Part of a small language model's weights: rotary positions.
MLP neurons of a small language model. Each row is named by its layer, matrix (gate and up: input weights) and neuron, and shows model dimensions 16-111. Each number is 128 + 24 x the weight over its row's rms, rounded and kept within 0 to 255. Numbers have three digits each. A neuron's up and down rows have the sign that makes its largest values positive.
After each neuron's rows, "fires on" lists the tokens most often at its 100 highest values on Wikipedia text that the model never trained on.

L6.gate358:093172113172107118114135133106162113130152118096151117169110135116142158133134131183140122121118128118106131126156137079151075110127130099112120196180153126111121119089124146122123127087116122138127144125113141114139127123102166161094090158121110110148133141155112148144126158116143115168
L6.up358:123137154143142130117099152088131130092133126084135106135099096130112104124124132128121133133135135151113111122083098145135125111102142124109151124168119131088144159122120156138168105115127140116120109137120167135130087111139123119160171131126113136135121118107108183122131138115128083140
fires on: ";", "–", " in", " |", ",", "10"

L7.gate238:189145144130135164125103149126150136140091116129098136132136126116131118143098124126120166114137151171089113148121093166114111111075145110163163083122144114141132094097101155137117123130105130126151151130165111136159098153097123159125121153106143154169134156140120136113081139082079146140
L7.up238:129101118150142142126162126137140153139174159120145127161142147099119152112138130168078089120133174106167116130123139131113146125105138107101138137161129106117106117129084118151139142099200073089148091121101106130161153151128118097142190112135103100170113163139130165124115145128128190137
fires on: " pl", "1", "5", "00", "4", "30"

L2.gate78:179079098110156163086072131134137106103132125136116110132097140143113100121119080153110113100153135152095115093114090130137093103089107150132080112140091145107096098117139163126137124106151129119131109159102098175134123140121106134093160144131068143159145092131123116126106141145084127103
L2.up78:107125127099135126131153091117123156102148155103127143118111141100133097114164135147120126137108144087124136122121139163143116109111131090129145085127120145134141140119117140122136125103130123139124138184132155143149121168133161133124129137179115129165098082120120136153095131125114139137
fires on: "wo", "ower", "it", "the", "der", "ice"

L8.gate472:130127139114122183146086100156117128109098110126142122109117135158113098165150138149085130140171121129132142151137135113137158131145109123109118144144121114167171119184149099141103133097129177109087148133167115151142137124123176139109167088149132083138090105117131134152121069104096160134
L8.up472:124143135119140190128156161095134129165154120084179112172128117096073085088071136115095114100125127131163119091113135156113144159052118131137149144109138116140134152148162143151139119131103129128105154179154108122137098144099109142127138099117121093127167155139121169110126146128117117118
fires on: "==", " ==", " re", "==="

L8.gate618:171165129120067111110103138156104160115150118120141132147128106144108148129113173137145119166124163123117160147128117107152175139132180163156122138153130107112115120182129093146120153158095112121112131091122094055118117119131112126112148130132117137129165093115114147107097149108130147122
L8.up618:121152123165110139163141139182126138141151160113141134125121120127144099159149095115105143154115082147150102121139171064162132140166101151150097108146152117118110182147135102134136182110118166127116117132115133126140088158156145141114140103137158101164148117139098147087139116141117107111
fires on: "b", " St", " comp", "p", "m", " San"

L5.gate142:135150156099157160099136148144126138163093100096122141137120125092106128105133128136166130107060156157133117126139120112180114169105131139117164083121093129145111136129153110164130108115103101100108149089143148119111112147073139115111096139103097162151114117118143145103164138088128122130
L5.up142:116130158123162163105128135108140111133154139097133122135135144111152161125095148127131088063097137125121122079166190098173157100096127110105114106107120136086136105114147097117162114171122139115094132125117135127134133108104091076125164093114123115067147130139135120110129121123161143195
fires on: "\n", ":", " of", " •"

L8.gate260:128158100092073156114117142209151125118150176096136144174125122105100108142146150093173105156115142099130067161145142117096124127125145126167125151162105140107124125137106117178122143124096145136129151106156115118094159124153119149115103131135113122141095134107131131118125135121146167152
L8.up260:098140164142133136154114118130091132106142161163163145114118142142101092134178131127123152137139143109127128131109111109172163123138112184136145125134129144148126173117113116123118099111076120150113155124162120101096147087144127185105124163130117114105171081120085139140108157109130107132
fires on: " comp", " Comp", "p"

L7.gate578:091118098142124140143139141140134128111086140189119107140124153141130143106140132156104128130135101145108116143101139136101165190113135123148173139112158133153106140121092118164151172146124110165123115164080128134111157127124185124131158172151122106161122123121130117133115176152092110123
L7.up578:121072137118098106165108101099131133097134161178139112103113140141154148140126116182103128147126125126173097104136101157101170133132070126094134147152117089150117124100138104125111100150136075145130104097120124111165124147153132095124142148145132125118136115108129108132128150141133143077
fires on: " a", " an", " the", "A"

L2.gate187:141125129084129138103105139160123149116148114098147101146137134158138146159141129132125129114134139153101141108139103173133132164116163153106109183095159129149143077127151160143103137095146113152130098144160137147104092143140148152121095139101132107140166133086096151118117154112120149174
L2.up187:154144125125131121132110198149117093122151144114110125105106124148127122152151137172128147102151127150086141145086140126133150131142109152131083097138181142122109125134133157149142129134160136128118135135131162139146094170106111129116119145069121125148146148139081094106147102126088144150
fires on: " '", " gr", "gr", "oc", "erv"

L7.gate605:129108145114181122148172127134150173120133100133106179137114160145135152121118095113160149142132145177160145133102154106114163111099109114162135133086128147132112161119128149102146164089151114138136143158123176125112139127093133121111115116108140123098132130190118093177131163075098136144
L7.up605:140120099106155145117179099140152063140139153117147113154136125108144095132085132152116125087142081124105142130130142135155131103109113132138083122120101148127134108141103140132115128186150105122090117131102141133135130140111118129144086104114173093134134145083178104147097131136112187110
fires on: "-", "wo", "w", "b"

L8.gate580:128132135135137130103152164152119101127135129100162148155138136103094134107149153182166149096106098102152105092141139149173148105114130123159121100131088117148126142134102121140129135098179101132168155136120106104141164102139114138121104141118088147111134092115145163108048123093124108169
L8.up580:103137141163128116121102124096154169097124168132113122138146098098135146082157156139123127124112123152153097105098147149161109147163129104120138143105104136111143106111154109136138151110168138135195122081107116094134134100093112130117119145127149097115148120109098097124111156104123104139
fires on: "ang", "ian", "g", "ing", "an", "i"

L6.gate615:156144140138124134134140169080136129120114131116158100116106099146084129130137136125119086098098140105111115113132144117168137154101186132128110136142111123111155137171121121146128146099120055139106109139176186107122117137166091124101135128141142113154103112121085147115107135148111117166
L6.up615:140126150115115071153130178088102130094106130130133119200157149123124131109111138099114140111120108102137119118131079139131103141109091142147139122100123145146174118117106147144132132126105118134181155091187104130093169146123099098094103180142129125117120153081121130099113116091119110138
fires on: "m", "ian", "ru", "(", "i", "n"

L6.gate437:145145114160136109051152118115132121090096118160135174100138107117116105133150089145148110165135121136091149110140095139105119147115107092135107181154103135100164150126151126176110095143095070131156175120064112081155129141137133164136115165150132107120129098132155118158121108169162115150
L6.up437:136128161121139127123099151142119122099115118122124150136151121074095099070114126129123144088111148102101145166113101127137103144143119143138106123138084186082142122098104117121097130128123100095149097080164120113095111100099150139125169125192108103092143165112150152108157086129127119142
fires on: ",", " (", " |", "\n"

L7.gate319:098118123134172105138073121105120164099165097112117152154142131094095155150130070113138141109146105110129093056140190087150123173125144116115142128173113142125149160141122097172143122120103167171136105135155174142142138106104154133123109112172111150139122102138146140148083119097116129170
L7.up319:123122165113132111093089188154134131120125131086154096119139139123111135131119122195143121113133125105177139062098164101100088131110136122120098141110132176115150171126136103160117123121122188141124111137153151154136129108145123160181109149114136165146154135125138088111125124151117129105
fires on: " g", "er", " under", "iv", "or", "ribut"

L7.gate207:091170110129109116131123112122105109111088102112135137154119091126152110118148122186133112158109130096124135098125161124164102153115119133174155117175078055114162140071167152143168091138116172154109090134160104120152156126160129152101141113123099174092100127136105137105149128111134114109
L7.up207:114149163129154103071113155111109122106102143151148106112120152125142136141106116140121133130136095093115135121154175115119113146116115101116130157119152151162130149150145134136154115154148157129114144127160117130093102143161146139142126145109093148083125121152147088103101117138130172157
fires on: " H", "es", " Res", " C", "it", "id"

L2.gate506:128142139112082185140156169136106122112152136144120114165178124115136150154159133103104090162131146160152105124120121109148102127076130103146174119149154127130138120142104146152133118166176126159129098126122141103138132131152150139095138138116182110145161156131114136113122106123111206126
L2.up506:100119131096144125175138115085147124108150118152165121136142135115080135110094150133126156118135108121128131134086139106112160175163128159143111111136111128124148138167149114126133156097115133128074142137130120129152107106121122137158137141123142153144164089141103108128110173116111107124
fires on: "s", "p", "ot", "th", "ber", "t"

L2.gate362:109127121153166113132137144151164123152103138122130102141113164123141125123135131117140148109112131138119115129125129108136158120120104087146113141133136122170136122131111125154075127156143127125101118117091116123126095094125168157103115163134147135177160128131120116098149125166131155158
L2.up362:119099100117113097087102119157142141135080108115148164117102095198146124091144073177160150120116106142150089096116110129123115116122152069103145120133134080093104162103146125155141150126135140147128133113116139152150091102148143074092098114125141155144161118112118117111145124147127138133
fires on: " people", "ay", "oc", "ive", " family", "ity"

L2.gate226:110164136143157155098121145141135109144175140129123130138145095125085112106128138152139133106139134141119086128125095090125130094093096139113096096094141092127147128144140101161182138077096157130148148124120132062121164162111169129121084166086179166107103115130169136128128081099144148164
L2.up226:127128124068122165143124103148092123128170136095096152122149103084108137115159131107120127103118146124135118131089141125138130095148136133157105119112076145121111099126112099149179148144153120112137094100134131161105087143122129153136088136135110183135100128145122142125153124137148120155
fires on: " inc", "r", "anc", "inc", "elf", "re"

L8.gate1:151096145131133116096117060117157152101100116144148112131079147059100122099123105134095078151108128091138125096149121154096127166102149126161138126101157116122103132116139070167099131148132112081134110147089106159127130119128185148147118095170131101117118089081140121138162156126130149117
L8.up1:152149151148129082147150122096118151076101146133182125117118115187138088156124140137120121139134167171158136136132136136128161098157141103122155136111108097196112165127115113113097138164187123138143123103121128159114110126139104117163115116166097152158118156124145136134156152160144102093
fires on: " a", " an", " all", " that", " the"

L6.gate308:094141127125106127117161081140122125078129097141100083099100141150125132198127104147092149135098101129141133134118115104117116133132156132095152145140129119135119151098139142205083117139123129156167108153146110141131118103169139108135156143123121142130136132159091133138125122135145080102
L6.up308:118174159130159098113103108094120130134120135144100107163143149132078125121129126170167151088129113112137155131129098154135110103102144074115154158122160134133161140136155082147097097122095101087120134129152151110140130142132133093098114134137167101127140116190134126139119110103118128065
fires on: "er", "ol", "le", "en", "ed"

L5.gate74:157161165124125131151129123099118092140133132120087142140130128141152129162135126088114123160147147143082136149124081167157129113116158107126183107124191149118131134160131128174130125112117135127115122135110134104148157141083178106099133142128172160149156128133115178119123135129114174114
L5.up74:160170102144160118077126159136087122150165150108116126086178126116166129127153141116134099144123114109085131157108164146141088129148172124096122121104142100111100112126127132134090095099111100104172132119112088090155160106130118147136114159101073144088152154136161162121101157143103142097
fires on: "000", "00", "0", " million", "5", "ty"

L8.gate194:110093147175160154106116120115152148110132139126085132133123202108144161141128158128136130138159149084152134145153134148163134135159149116144170125144146138138181128146128086111125159135153132114155093079194106151122136096151108166136098108151132101134127127120137136125142117111090160129
L8.up194:113129133126163110118105133114139109116128113149112142136169116155099124148094132140065134097103165131109103146069110150087191157115143144088145146071128066122145115155126100160102130121118108085161137084132133125104164129085140104127059125116140104098179134113106142110120070111105096132
fires on: " an", "==", "\n", "==="

L7.gate229:131150116142092084144145099107130125107120116170123148120121121109140131131154106123177151132164095123128106125124129132168117156132107136100159143114128107111127107143131122141100133098135141108173109124126120135135140081106077167114087150112121078185144150101120129116144130148140089096
L7.up229:138142126117148153127115121109114127169126098114122153120155168140105130092126118158145127161103175144117164110151167121128121145074138147104100101112143150180171150150120180108121164130090136126109122125108102103114140113125150096136099138049112173152116112104155136101110162132086167134
fires on: ".", " C", " B", " H", " R", " E"

L2.gate21:148121138110049113129110092098122139047162131138107124156137096097159156137149131150147132135154113146112142164110104150137179144079185153112084084132121149134110122128150123123126129136185108129105174119168124145162129134146131139139149147148124095117145158143142107112103191138099134176
L2.up21:096100103117146119129099080136133155162157099158139123108099144134113137152139162091144136153149083107140131139121124122101168150109101110152141094107097097132176104122120121173124111084140107103162117146104131145143150135106107116119086137120115100114130130148109145115089089132136085147
fires on: " trans", " dec", "rans", "uch", "e", "ru"

L6.gate504:116148128138105131140080125102147098120102130156141147080113124145173098106145080149165139141105111123149091145130094155174090118151123099134152137107160108111118105096111156107141094102142107095133116112077145113164104119113114135206138168147122119104183141096110123129141143111146114104
L6.up504:103139149112094113116139063132112095120149137166085118108144207099129122093141099134123128145125099171132138167156107136133179122103148159130116163115142132106159114151109175091094147113110120109133132130117128129178108102142079136130125142123103102157116105145108091128104120162088142119
fires on: " H", " B", " K", " L", " Ch", " C"

L8.gate630:116171162146117148110140126155129110123115157079141195174159119139138167159165129115157091111090140157129102155110164129131102147142122146109118111154158147119138120131102075166096176119111115111106145111116094113089109114163149126135130108126130147115139118137116136137173120159102131140
L8.up630:136146126137129186106140134143135134154171110149076118141093145133133142154150108106092096144155139138136157122085143088098114098163148110134162099099151093135126165125132079100150118069109127119143117107131157108125084140130144162069150117104146152104151159158121107144122154119108130154
fires on: "re", " |", " p", " cre", "p", " ab"

L6.gate516:129133121123138097101103141157125110145157139138131134138145140091133154135113103136119107148149164107151122127139139123150132134121095110118160119142142121124113101090126103128153084138186096108097151086136120090158139074162112116103113128087092146121102140131143147161095160136126150131
L6.up516:074138114120140145133114147135107144136145186136130120149106178090125125089090171117147104108123156096106104128125124074113124093134127117138139115123156142097133091104116080107137164114123158108075161149131119163106095125124093124130120136153086082146104117161136129150118146140128114139
fires on: "use", "est", " ===", "\n", "ell", " of"